config.yaml
n_layer: 13
d_model: 768
n_head: 9
n_kv_head: 9
head_dim: 64
d_mlp: 3072
vocab_size: 15351
activation: "tanh_gelu"
norm: "layernorm"
norm_place: "pre"
norm_eps: 1e-05
positions: "learned"
qk_norm: false
attn_scale: 0.125
bias: "all"
tie_embeddings: true
parallel_block: false
init: "normal"
init_std_qkv: 0.023
init_std_o: 0.023
init_std_up: 0.023
init_std_down: 0.023
optimizer: "muon_variant"
lr: 0.00153
lr_mult_qkv: 0.7
lr_mult_up: 1.28
beta1: 0.95
lr_head: 0.00411
grad_clip: 0.5
warmup_steps: 200
schedule: "wsd"
decay_fraction: 1.0
decay_shape: "sqrt"
final_lr_fraction: 0.0
batch_tokens: 131072
seq_len: 512
doc_mask: true
z_loss: 0.0001
train_tokens: 769100000
steps: 5868
dataset: "wikipedia_en"
MLP neurons of a small language model. Each row is named by its layer, matrix (up: input weights) and neuron, and shows model dimensions 512-767. Each number is 128 + 24 x the weight over its row's rms, rounded and kept within 0 to 255. Numbers have three digits each.
A block is one neuron, or neurons of one layer that tend to fire together. After each block is what it responds to, as a language model described it from the Wikipedia text at the highest values.

L3.up1056:124158097094119141146125143125125129133118150096135139157166115144136152101119153139148125155124081120132105126172150142113081144120150117134108099124115162095124108092164135134136130134092110121154107113099108131107142143110124126157100114109154142119132130095103155176148162122098144155124157164151147178121143142111128120134149117120132127146133138090119162154086104155097131131124100130128095116144120122129098112105165110159114117085183092145111138119128122098126098101119094116135117102128105119129162134124122114144158137131155104127131158155143185156089175106126143126100163124112125139099129138079130155132110157099096110117109118093104151154144136166130143125129127150107111137107132118063085146141145135103132116086099092140124080125150179117126155116120130
L3.up1272:071143145117138139137180158128147140087105143196148097160135115156155087098098128143115147111163151121103139150132114170122123141137148181095081120127108135128152142160132123107140118134167115149127114157137159111104115088141161090129128130122092125141160147113099144144136167128102123106143176159150121132107111127097137158103114099135149156127153153131114115161163121142095148110096129104104118168085109136131181125159142102108134142105112117155176132167123148130148148110148131163121084144119111116126139128132094084113167125140094116148127126111155112049149097111120153108177098138169135123141150162088139115118157107159136125124099137143161130142140095097154125155121124097096147154081101143118123139135118188123139108101116132117112101164119136130144129119136194
L3.up2042:130130121147107108147123105127150122104116107153160098132133147165125117117131152116119138133138103126104133132081132122136126151120117118113116114110089124161126125137118134102117144127136157140083084165117130171154148155109140132172119105111124138099121130128130124132112105153164145059156100099178147109112123153126152130144103165062143146172107124089102151115153087164116136151128105096132148139125132143119130107135149107130149084139120118170120148105128107161137045131133104140107121094139155090123104105122121143144167130104064124107116153126156125106085179147133174144135104110118124088097115130128099156130094136125115127147082199084116099127133126119123186079127119158147087143122102115162133109172117123100200159118129159146167108158152120120150169157108124
L3.up2707:093131121124111102134163132084125160148092149115095124123121150131054077128131127130088116117151131115098147159130122103115107178162116146131151134084086144104116117119147148136138131131099120130128098132159118155114171119148154138141104081117105130166098144127127156127164134140140149164107129185147143122157145157097125154104113147119116153116120147159097135112109099119123125117075149143156139114150163118163154091149150150147109129133143095117091156120139114136124158104134138138098117122089116144122139088124105115175114111101144106156083116143089143127136131166109148131179167131107116118139106122098126161103065148123116179138098122148110110155158098127119131129124130157085078095122091100136153095127103142154143108069131110142163152174120112119079144154099132
Responds to: Auxiliaries and negation after subjects

L3.up597:150102092151138118134136119124150098132119145092159074131155143107133127129145173108126157129127162156137178070065146183148149129148108059159111114126140121133139159139151106128127123123109150189100142114090120127120141105105164107119138146108108157163113126160158126116127138107139085173148154143172111104133113129157176138123198161123165180149118128144136129097118166134160170097130133129131117122126110099133119108065111158124157119086115101146167105110125158118130168167134098103141106121153126110142168121099092133138134120142142134164136132162092126165150121163122128081124086120150079136142093155102157113189125099138113141126109130099144073125159103155158130123109150091144104127160112144130120123148105133161127184096130099114131127137147119135139129131094095
L3.up1298:122122096122145166145102132125107123079113133121182082107164114153142124106162117154153141123129156114133129120142109129098124104166087103103136115119126134083167117155110130114130146139117096110143103135186079110162134142152117118152126106129092097138117179125128105147137153126142132119100111122120121135094165116139084126121162107113148118129129155114129123097134137177122140095122107131116137103158118142097121134107149144161148120111120191159143117164090105128133153133130115095087104126122119129156164122126138138168157130094143131135168082138130118095135153146113138155140117079154137117126150121090112129138155145093129095132117117134135144145107151170135116097139118132123127133099129127106187120106112106126115149110126117157175172170150125144107146132138116
L3.up1306:096143133159175146176147120128146134106126110156110113128122090121098124111101122111151107135122098133152116157148079123135168097139077183123121137128108139094179111138148122088131146133105106106120102083100111148138171153126170091091204122108122103126133151145127139159144144130133111138094111116118101117111129107110105137124154120108116117115137119160127138107138124162156107104118099148134151155133099138141125136149136152162127150135158141104116092119131114095131103137159109155145139141124141135111130093151104133098119171168144081100101110148156124124132102105095126069105158124105152142140127072131120162099155082113105150114180117132146192119136134144110147181145163148149121152146124123109119167116190142126130106108087145150183124111083176117138130188108120
L3.up2895:142129173121136146130134135140140113142113107150150078086131108145117111115068160108101089090116129141119096098181054163142108123157130139164147144111117136128106055140143147123111106132118140134154106129130115118102100112142142108150116129117133155151133139147111132164090150089129132084145139120156101128172134126122138127132110103079141154109110105093105142102099151129151088156092112127155113109109113109121117196128108156111104124144135170091139168126105124123132098092135126083072116131129092091129116183121100120155172125085206099129119109125156103152130147122135140129100130141139151112124175131117117157103162149123143135111160115131133138157108143165132128145078135125129121144151153102101079151110136125127100127075105111098105106123127150166124125169126127
Responds to: Preposition after participle

L3.up838:122097143139111095132133142145112115124106179130133158136148164140140162137122092162130092137133117130113133115139102110109066100122126088104140165172124093134117120147095116122139135142115161067163103146143132164108077118125116127144180109091163155141146112131121152107143097134111112119167139143128125078087119132129135116115116130160158089135118126136139138134147147100123114088142140145117096139147167142105122087106102121096138108128140139153166109106152146118144135091093168145130130140164149119118128162119123125130121100111100146127144106102161156110155132157174090125134121080168122061145141137130159132107080161106140105154103145101100133139138149141145128111133121144151134154125119122134125139118150127158122094127142154154149119111155127152150150117147090
L3.up842:153136135140127167113090136149136172120165095167135167113136130143113112176150102146158141144196168114114108117091175172137131110158099153114152130129096106133115139114109115114110096095123078142153115142124150106146131120125117146109100130133147122101153127098103123159178127148125129158130141151101160110156108122129101123118127096109087108162114080094117134114115130120189107102123137169100133136150126117110108149114134131070109119081143117103129129082123094082159079142131149118124107145119057080138199155139141146140081117103090105115136141173146107139094137119133113172141151089160148119121118120104153103094172150112170118120138145095139132119164080110165124077096160116151146142166081136100153135139143147116147140111123132184130123113116132104142160144129105
L3.up1584:161156095134140134157137108142090156131083174130087155120148099123122142137119146131180157113119121104184148158121077161123104120121117094159180148121147083141099093110149130129122125124125102085128122091123132126127097140142106157107100062101094113084158137159105150115129097095123140120115124102099105133175083097156161130110139180152107114128109118143118186084102160123109095132157136132140128127131105132113106121128132121131147166130175095131151120153082115098118079142108150167133158172135146108126158125074167116105158132129123120091113106173103100097147183129137130138125084141132152140130109161121124121131158143125106145091148146130161103135112135135120130083136111143116138179116143123154123155103170153135193104139103127147111113144127127100113097129162135
L3.up2019:147106168164094142123144133113104134150130095102129104125135117089163177115085110151104131149139118125094141107128131086143156156164145110149098118107077096134114167094145117132131092110159131114117163103125125143157106113134077139096110117130122157136134091099128124124141126152165141175144135088171148079139103087147144173170146106133072118106153126144098125136134118100134094138137139130107137160156107139098087105142160109116122125128115159129129128140141158101105156125092134090117109157145107175111085111117134120097099178186106147125144116165137051154114111149141133130143122154132176096095118130133135140165126141101138125117102126110154097102122149159188127126112132167118128130118154105096074126143093118178165116132096142106162128134133161075147108101123149
Responds to: Stat-table column separators

L8.up2268:124085153102116123090102139108137135139155114162142155129135151112105114118111129114122100106107132143084129097133209142123140143136126170134158111106136135093100153150121136110119116088123110142141138123116152131140146097142111148162111099149141099109125157125133155119086114149156170138155130173090124156138120156147086097140172118145113108123118105156113165143129116104162135096144075121069135128118154118157144100134172129121132136153109155168110128160140115117120129138099105092101109152091145144129121148117136073114142126112118125107090149175132165142116097129117133117157150115107073105121145145143126146097147126132162159133105155144124117141109148128104111112150126146121115138140117115117116125167181112162129119151117109131071132130137096130120129135154169
L8.up2499:117113142154141124147125128110230111170174098139111124093131128114112133154106114148085123123108117134114160119144131134121152148123135105142182139140150093159122134174132140131134164085153128157136140118142139106158152094173122081115112132128085137140117142086113122183138120154129085157122091096213119142139095129164109123129153122111090087128149113118112100121118107169133101116128140098091091095138094158119122130128129135128151163111145136134138108122138126142151118125152103124097112111120133116122144058124169118101162099130105132140161096135140119119105127125136150162129154147112179139133104118086123144109135118145114142097118109133118118116140116067107131090098157144121101119125176124131141124105112139128138108116130160132108118106149161133128151122147098
Responds to: Perfect auxiliary after subject

L8.up1136:126164132116129114124112156159072144159156141134133151164137101168167129203145153176118160155102120174121138148129136108130145123127094125130091091146128121093131156108130144113086103117157122139118125099094108160172123144121149169135137111133121135174148119107144143118140161128091098132103129133092078138143144117166096144128122144120152120117130201144094145128130179097080136163077077081121152166149143132136104136137108125134119137095138143118131124115143104117133138138129100109120113154141091137160115117136147105154145142139116124158121142103144143118135157116153116131147108184131126148155146093120120075126121178136151148147158143110093140123102155128112132155126135147140160133103096133127129104133127145143153122145116120178101184147119131145144141121130130
L8.up2197:107130136145109117116086193076140099124128100106143086106074095122172127137126146176142113181111144137143138120090101128124096112131163117099127159143163110118153118112127146136131107145101148149169115151114119157077093125163164163189141117146163135143139089127123123131143122149114143146151099122082124137089147101150106082167130137149155139152127114109101153106149150106082103122113123141170113089085154137104120165127119097147104117115126102135154126125135111089138145130129115095147158125100150148141116115141140090095161121084101130155120111101123134154145123162119149109125102156152100205157123098123111123078116122125122157163129115114091103137156138157145125125123147128140115116091162110111174143109132142164149159125127080126126138142105111160143177140158154
Responds to: Before a person's name

L6.up199:148109091077137133150142114132143096115135122151136150120113112119122191140088093146151163169115151136159107097155090146128138154155127116124115117080137144125112121159103135148141125120125086086158120092105130126122134125170086128153080176111167097106117138089110119159086123148128193151150150116156163134104112124145140119122172138143185115094164092131142162132102120110129091114136113144110154144104136123142140116137094147157127128132104172100100087142137112098144104157148168122116117121139099154118124125123119123114117104157131168125162143120129116106108137116114178134133125118130138129136137132125115135113130153146100179125102114098108142103114155167153115173124102133081119091119160094125119099101101160105117139149141173147122139114109142118140104129144107
L6.up313:118125134151113165159162097082139139147111126116093168140116121136155144122109132104155121142107146074118112137142136087129127126124095143163138121167132160163160127103107134131145094131179138126165114142146178139122139124128098082130124111127134102128106095127143154116128140117119137162137138108089126154125118099120122137166108127153119064113109121152125108148121168131147094143140120098137178166166156148121129126132111126138113112076131119127141139113087145119088111101138127127138089146143080187150108125143139137153136167145089123182158160119109153163082067136127108122103093146094146132155080131107103138105110153159126150156115100117144122111153166149087115155129119126112163160093166103149122105142152126106103073111145116116080115121129166113108167120126164
L6.up1154:106127126135133169112110145139092148126168122138109123153128136116125154101159141129151131148079158105143156150092172144135105128102139114182106136141132120135076099114146095074192138157102143129186144118144146139138177103113126142113135093146125103110120136148125114139089115139119117115139141148114164138130121096063119112138123152130163136128140157122091152127107144116126098135137129126144122115175133176143131115141130115148149133150128127089137129132134127128104148147115122107170094184175108122110164138123075081141144109124183173108143101153129128136100132104121151150084130120175152152098148107158157134143117106126090111037093142118152154092135130131134115120108164171098084129139149141103132132150144108141113158119161109096197161123102107132124119137134094
L6.up1374:119157140099138128098154122131134091133084123110166109147147171166111123111128119153100124131145134190139101079102160135131112142187149110115125129125085159155163153105135162151137131146115108116159136130132119141135120089130142156148111084144132118171119100106124120144135113121100121166164095129137126114082108109125155129157092155142127132120095103114166101158104135146107173122127138129159129076174133108120125069132170140110118120126128119085138105112109108118133064128116110138144140135125100100118130083129105136105133104116164146162125112116091119157145128132189081144118161118140154133127136156171099168119114154133167143112129133109160134107108177167154095112178108137134128118126104098106143165146148119099085134097130118142121100167122104144117065125120128
L6.up1410:130108127155111150172113129136093121108181134140132153124128103130130137126121151100093123155146134086163101149099134176139119130110167123112142109154107127152122135156135113065137124129137125084114114141132104091144075178155113102099112128107133112110140131098112160119101174152095120192162122099157150140115103120154128133135142134151130116105110111089091121146089095094107073109117138141148153122141134119086122163162141127116079102121162129131118114154146149115106141153073078146156149188128127110105161112129083124113113096115144110123109127150142123156119093147130146145148129095152105148097168122151138118135084127123103100143133124150110129155123108098145135133147141136139108104115140148114181154087103132134143125125067115112152139156085146135125131082115134
L6.up1492:123121127134122109115137125137109091130145167122143153153104138083120151139118131126126126117099152123177161114140157117146183141124120162158141093156156156164119115080139185094169121099109116132143131095144140111105137094110179127083128096132147134137112075099172116120141140105143112153099114145170119138124131116150137094143137123129094081126118154132125168189111133169120135145136115169119155174189109168095089150100075132102133087132146172099147097164100172115128216153145100074138100111134129132130098135116124131134156149102125135121114094093137161176111110160135138112109082123130166142128109138085123127060118077102103103101141120115126175120114146155087096142110169166077131137168078125096137129163164102181105127117106095168146111111153132130122098159160106
L6.up1789:131101155087122133122120119132134076135125126129113147103120129120143116145148171132136128129099140071114201135125158148098128160154122171138108122065119136106125154140134133154125113134109125081172133113179155132105128126118078178124081094139109090133130124081144133144129139137120160154136121161180153134114145151113172145089199106134141129121167151141125122146130090090070159118095097135131090120135154092094134101115131171101155154139122098124136153166123131127103115159125133128135102108116108152144128159106133067096140172118155121141126125142117124130126106132134122117188123156174155177109089089121146122106114150120146134125118076117133141116110129105143130109152126115136163176131165105125173150123117157138151128131132141176185132166146114111161150123126121
L6.up2675:146109110133112083170113136147119068073134158106109072133121128204134142135118113103147140152116144155154148116104136135120107159139116115088162089140141114078107137116186130137107122111101138112166118134154169155125158112119165126087132090116122085153112101102136112121156113121138139144154100159118129079121144153133152099148152137127122180140136155153064157111118141123126134128143105124096165112137141153144144114122135141106120099101113119139095143136110117134143100133131157094153145170121134138116076087158138138099097120113105109114126141152172174101164116116140146114127092154141122133117138163177113094110112104105104133098144076100123129134131107147124105134148075110113202109097105134121149127141151110175139130119082139109171094150081139093126167173155133
Responds to: Agent-introducing prepositions

L6.up104:117136140142143127112170130100140105152121162134097132107121142102124130185134140171067134131124119135097144171114174130154149164130146151146140117132123116128127144160153130104135111112137098084146142171136143129128146148114143144136151148126122129146152159084125149171073141143117140115117128180152104158115119074156175126154180167155123107163138104152109123133157154151097108090154129151152179151088143116149134140128170131166092110157099124125124123114126155144144092095134109108137089136147111112132106093131139107134152129132094129124148111137126124129144146146086120176139141123092149100109145167098134109155124110127121157131137159099178135143177189116112094160136106099110101100102177087127133093148153133119086116111111148133108133103115134112107141117091116
L6.up198:117097074151148134092158154102136095162162104114123170079133158111122133101116150161177125105162127110116142167142112102125114153149131098146155110122109140117103118104112131127132102103117132128111170124147132126099149114143127100084135159126148117163146142099155118110113157146145131135113100170152116098101081104128132108111142075086119095133113148132108127092138159120163141130147141131101148118152141131117107156133096120114145157123139152129113127147156158123102128172100153098155123160136139125139138134119097163148131147137117120104080103129143124103117139108130185170105124085108121149173154132099127178125161106139144110096135124155155122127093129136099139160122101139144127136084152124102153133163129170092117127098125093100087118105131160098163134171123127
L6.up398:080149109129107095162113113156151108127145130143122116157082136122115145144112144098109146101184112131162115124102104176146143152106111143130098168135104158129088114134143128105108094129140153129152138169170146139120166142170105127123134130101139083131135134150107128132123140096142116145171105161139112144097130185148096135112118119123135169157111170123108076076083131091114116107123144129164133164120106122118108149146118125124123147136129161105124137131151118132139104125093153138120127106171131137143148114123151093163125120118101124104137182115126105177140144096114154173090124175125115107120113155141171118145141074111168131081110085091157166140135113099144127142164141125122111138100125104158169094115130108142112106084123138134126138106165150114072143111133130
L6.up1552:129139101088128145135114117180087129143156104113149124148160188136100112166061132122138122106126083144139139144123124162113166106117128125158150112149108119182140104158095141129128100162115141136137169112127135179161118132150131107132139122133121176154095113098120119084052131140161117114158102119116124143129133094137125110177177130114136140131132114123110118103099107114143190138125135107150099118133120131099105163127134115110130138130148090158141101138122088123101156130119106106095098127141073116143181177129071081129120131107154111133143099148113108130120115133132184117143134134109168108128122134140146137168126155133153150127142068141147173151143128064151085121113143195164122115145151122152097134127141124122124160125100148113138144160147123097119151103138147
L6.up1597:144144128164133148137155097124121145153091177122185125136107122133094104145103140121164138108130107155096140089112114157156131127143105144171110122111107156196167166096118086135148091110165156109140135128170123164106132122146129121141169143133115128160128143159158123194106123096109132137164127116135133144091075133120141131107125158126111103146123162111114101140153153124105127122135129148119190109159137120142119151139152087142103112122141143123127185102156170120152141174113125150101140166134182145157104105149132119129145136120134126124112140109134112117098182095106131156134068067115135136206102094151130146119121125153064107110148148133142118147134132110131073122109122115117130099118146132115119108158105166111136103093153092142177120157134109163137142100113129
L6.up1811:107128131129121138107091103133144167140095127169176126115077145136148114103155123113111150104137159128116081140152152146179136064111147121130116127113124156101066156145114100162155161127144123113159113097139148150111155067135146136097134096123188150103111128084138176067129105106101134149090098143128129126114159120147127089138082122144126132131153152087150149128158111095172136143117126102142167052116141123124123141105157125133071131167090098095135113132158114110124101110134147099155142152142134102109155159140126145133176124129108130102112127121148168129130143165127090127127172139122139078126102145136122092120127076100090147135149140130167133147111140098081132105107130082120122097118114097152110145126194078148141101098135150135075103137135157131115107145157108
L6.up2218:142131111169148131141130143113112071140143125107151137096074134053139155138134104130116114154142119114140118125122184138142170141144127137109111120155104143101138118126143104087127112123133125099164085136109114108125154140139155132149141159144087151120119122145089128123103085127129108101139131104121114116116137139128143170117096108149093078126099099098149174136084113099118167112099130110123153101113135087118115141185142106153117099096147124085138066139111113074128113163122125118168092113119110149081151132117115118164176105083144129094145085128125166144157092103118119131152139153120128147163130138101150109159151100147140135122134134126144139135152149113105132120130143140140135102177109149123106119108122092148173133115124156111082124113163163123120125138119104
L6.up2829:132114100113119122114123082109157132168166110146094159145095137117109152160117138135118145124151097159120156106091124153097153105111137153134164153089110080149104142121142145173136112158075139122127121117133125171166141120180130145123107104108169137140104155133162104135112150130116123112143109119165127179133119080116092103136126154143135122115122109125125100145149127082141113110114119163145132150115126073134128144105168158155104133114153137125112123090160132180122101160098086125147122147136114133087150138140107120113137123108085130102156178163123115129165090137108143162127156135104134103150125117158150098142128136119097154115148195090141110126127173149123089140096135098099127117134127129117137128141110132132089102074128093143157103105142109113112144167131140
Responds to: Have/has/had auxiliaries

L6.up173:155082120169135126115169147178143133132144146094164186070140091142137126135078166148093113132130088101128160158122121067131123131176113109163160121135137125125169110170143162100149149126112162085105144150128182127126139124138115158097167112107145105117130092118137154112161122170164136139110132178129140148142143143127100118098091127124138118095117160139135177121100127101110109103079161099132088102122105149143171122108159132154174162164108144113115106145181124132116127115088107155130132122127103124128118109149109130104150058139142152100099109132137162117145110104121139138091142157136096102139110143113180116155121096126177139123144152125156125143118129142140129116050160138141100135105108095155161141089125133139096134119146167123073115097117158102128127129120133
L6.up747:104067121155150140111119090108109126116140134116154153098110116084154133149111135112141142140132105127114147126152133147137125075124156107142101128113149123125157119174147141146139131103120092104113116139142159124142153124133089160139153122143146139104121136105173082119122180127093108105098075113101161126137143109162107115099125125152087145097125159077149131110147139146147129079159212141145083127124115119138106139110130114120118108173117128134122135145118121113163140107113182162113163050114124142121120102153127160159125138162038154100071104129124151086127129135139100138102134122139156100091139126092089150108102114072124101116107087137139145121101098156146126192126136120113130114130156102127131119137133100161119139141116071158093139149149152148118114139089118
L6.up1788:146121153071087144135141118161109140137129192132131148136124119118160118152096158127135139142154169150076140114116122192132128170119117127132161094130143111145132131139129122141114095121124140106113167179202136128124092144130151109094097102114129133098163127115109099145121153143159140081131128182142113082116111123183121105153133142117138104150128144093126108104093194156137113118104140139116137124121105142138119131107117123147111112148152120139112093099128140122142132133114103133134132118106144152108101095137150147170088138131108125135100129161097131152123141116150114117144121139139152114095143123114133118094159157095139096104152127148170167120165115148085104182119174120164129129155109123127127170117064098158168074178102132113119121131173113152112132079087116
L6.up2370:134150148120132106117120134155145136134149170109156149119119120105120124130151106127146142124143109098163104174130123174142101132124147155122145118170096116138125110121162149143125166159130118116120103145107123136106105131181162131171126123155119134102129100100111124119166142130092125173142124154144088104133108100104142113153150179143157177121129157126166209096096135123116145148060135127114121097146140162107142109160142165093107135133126120119121170139071123139118106131112102106112141124156135140133125097116122076174117126132117053114131175133118095129163125149151111132130154152113154114117114156102093115096120101082145066110141125146129109101140150086168155106112101125107093112103109135157113122121101124158119132142125134131088130151123091187120131163096076
L6.up2650:134154172134091100152141165140091119141135161071140143142091152162127161177151162107151112107167120121149134080114145132122080120094139131123122138111131161099136157161129134127107153130095111106134154108131093179186149103148223139126094137116087149151194142165086090191118134150132151129092152135087118074152134139146131123147147113126138107114123097123125130137119106154111148118113122132160136073110151152148086130112109108103090132120131145100084127127117132143111140155132177142133135106125151157136129154160116124146123110138113148135114113080132131149142120133133139129138098146142115134135132081109134106123106142120161127105132114153117124146132100143127144100135149127121139114133140162096149093125131119141145139126107158120144098135096086139132122136174130
L6.up2805:137153084106132109105159087188120163150121152122114135120160159142127122170110133093124125133128143121142114143106113113115140144108097157149173159110115156148140131149158164121122155161142132146112124139150101097121152141135152097195111161121113164132122137109148093142160148197111150098107113072148130109106133128116174134158119085156151111112105136120151106095112083202110113078139111147091153132130137115109156108130103104152145141144156164154116136121176133167117151148155102133073138149116073100108119135115141123093121132113137162126089068135118129105135110127071149140143132118140088138122118147146164132138089149161174113110109134107124128096135152115134121140111116148123160124134125142143127129167127128120141112135123154110141142111114127067108092130119105
L6.up2847:150125162155122115149121114150130137161141144098136156164124148128138114134147105132166166167146131083165110112119086112118117141110158119163136160112143134154108121151136144144174082184164148139133149132115160150111154126121129129149113158116108121135141103178145105110108190156133143126130109126127124083109158175158149125138160138130107117102117154138109126140130123176123087121096120083145138146091125133128119126144112124106129101173130101146133141115130118130120127098102101140100174118116146121114136091161129182131108120107135124136149153105094150066082118134117130102129140107126129119112117131093078111087158083113128087146167139072137166111119127111134112099069111144119094125137098122160106117148128118173123117155116118105158119132174117156127119113109163
L6.up3057:170098107108138111122114155154147105097121124149128157180161131080178127129125155102100130116109139128110131156115143123110095135144099142113102152137136172123140095168110159181137096157118131124125096136109136166112144111099113138138122091138093133127102150106099131153179117121178148169159108127166109131183156113133121152154129097136143111146149137160113147155152112112138103106111117080112142140103160120137174110149165131118161120156125150096123120101109154076098095137124105105154074094120129155111116128109120086133100073111149116124120153168164117135092113118100125119128103144143114141156113161136108116121120121127150168112158172146111094163108183146091124128125126146081080107120146134126131161139138133124103094194176089136127117142102069139130127123139127
Responds to: Stats-table cell separators

L8.up951:122144145137131155126133097070119114113143190122123112105085125134182147137136090081110130123154112116132106129110155107133103129151134125135123144126182081114134130147088149089160146129125176174126076089137113120120100127150165074142120111134116168166100113149125119133114135148133147123185100133157147122131128154126104091128094146094097108162120130148157113098141155109155128129141143114094100107113135137139152099105143126168157129072161103134153120121191119151138120109146156131155136096137097138064148105132152096090138126132136183116104150132106088168139112118150111099098103145110123146168094108124152088134124115118128123142114138148124140170128135138087142145099114133105136176105124128154162132124107133121114142137130158123133106102076095124157080149089108
L8.up2243:152131163097136101178123150119143111113116147102104144147117114139123149130143143101137096154142146133092135128126130174109108099123108121110112101127079146119102107150151122115130133146139142109132138136123126127127130141175133123142084154124139117099097129126121129139138118115072138141117137130137104115149121094087147091123159091118179127169148104141131142119154103138139134071101095128122112113110146141163101147153127115121139147113107170119128130147134145119149121170135147100087170118107127136111140157142137111100119119118152156130157113141090110129114124100122111106140100148118174147106155134062188114132135118119094117090130097107162132145119141120108115104113153158088158091121135110159147138114144108137098115158129125144118134121157126125147143107112096
Responds to: Table cell separators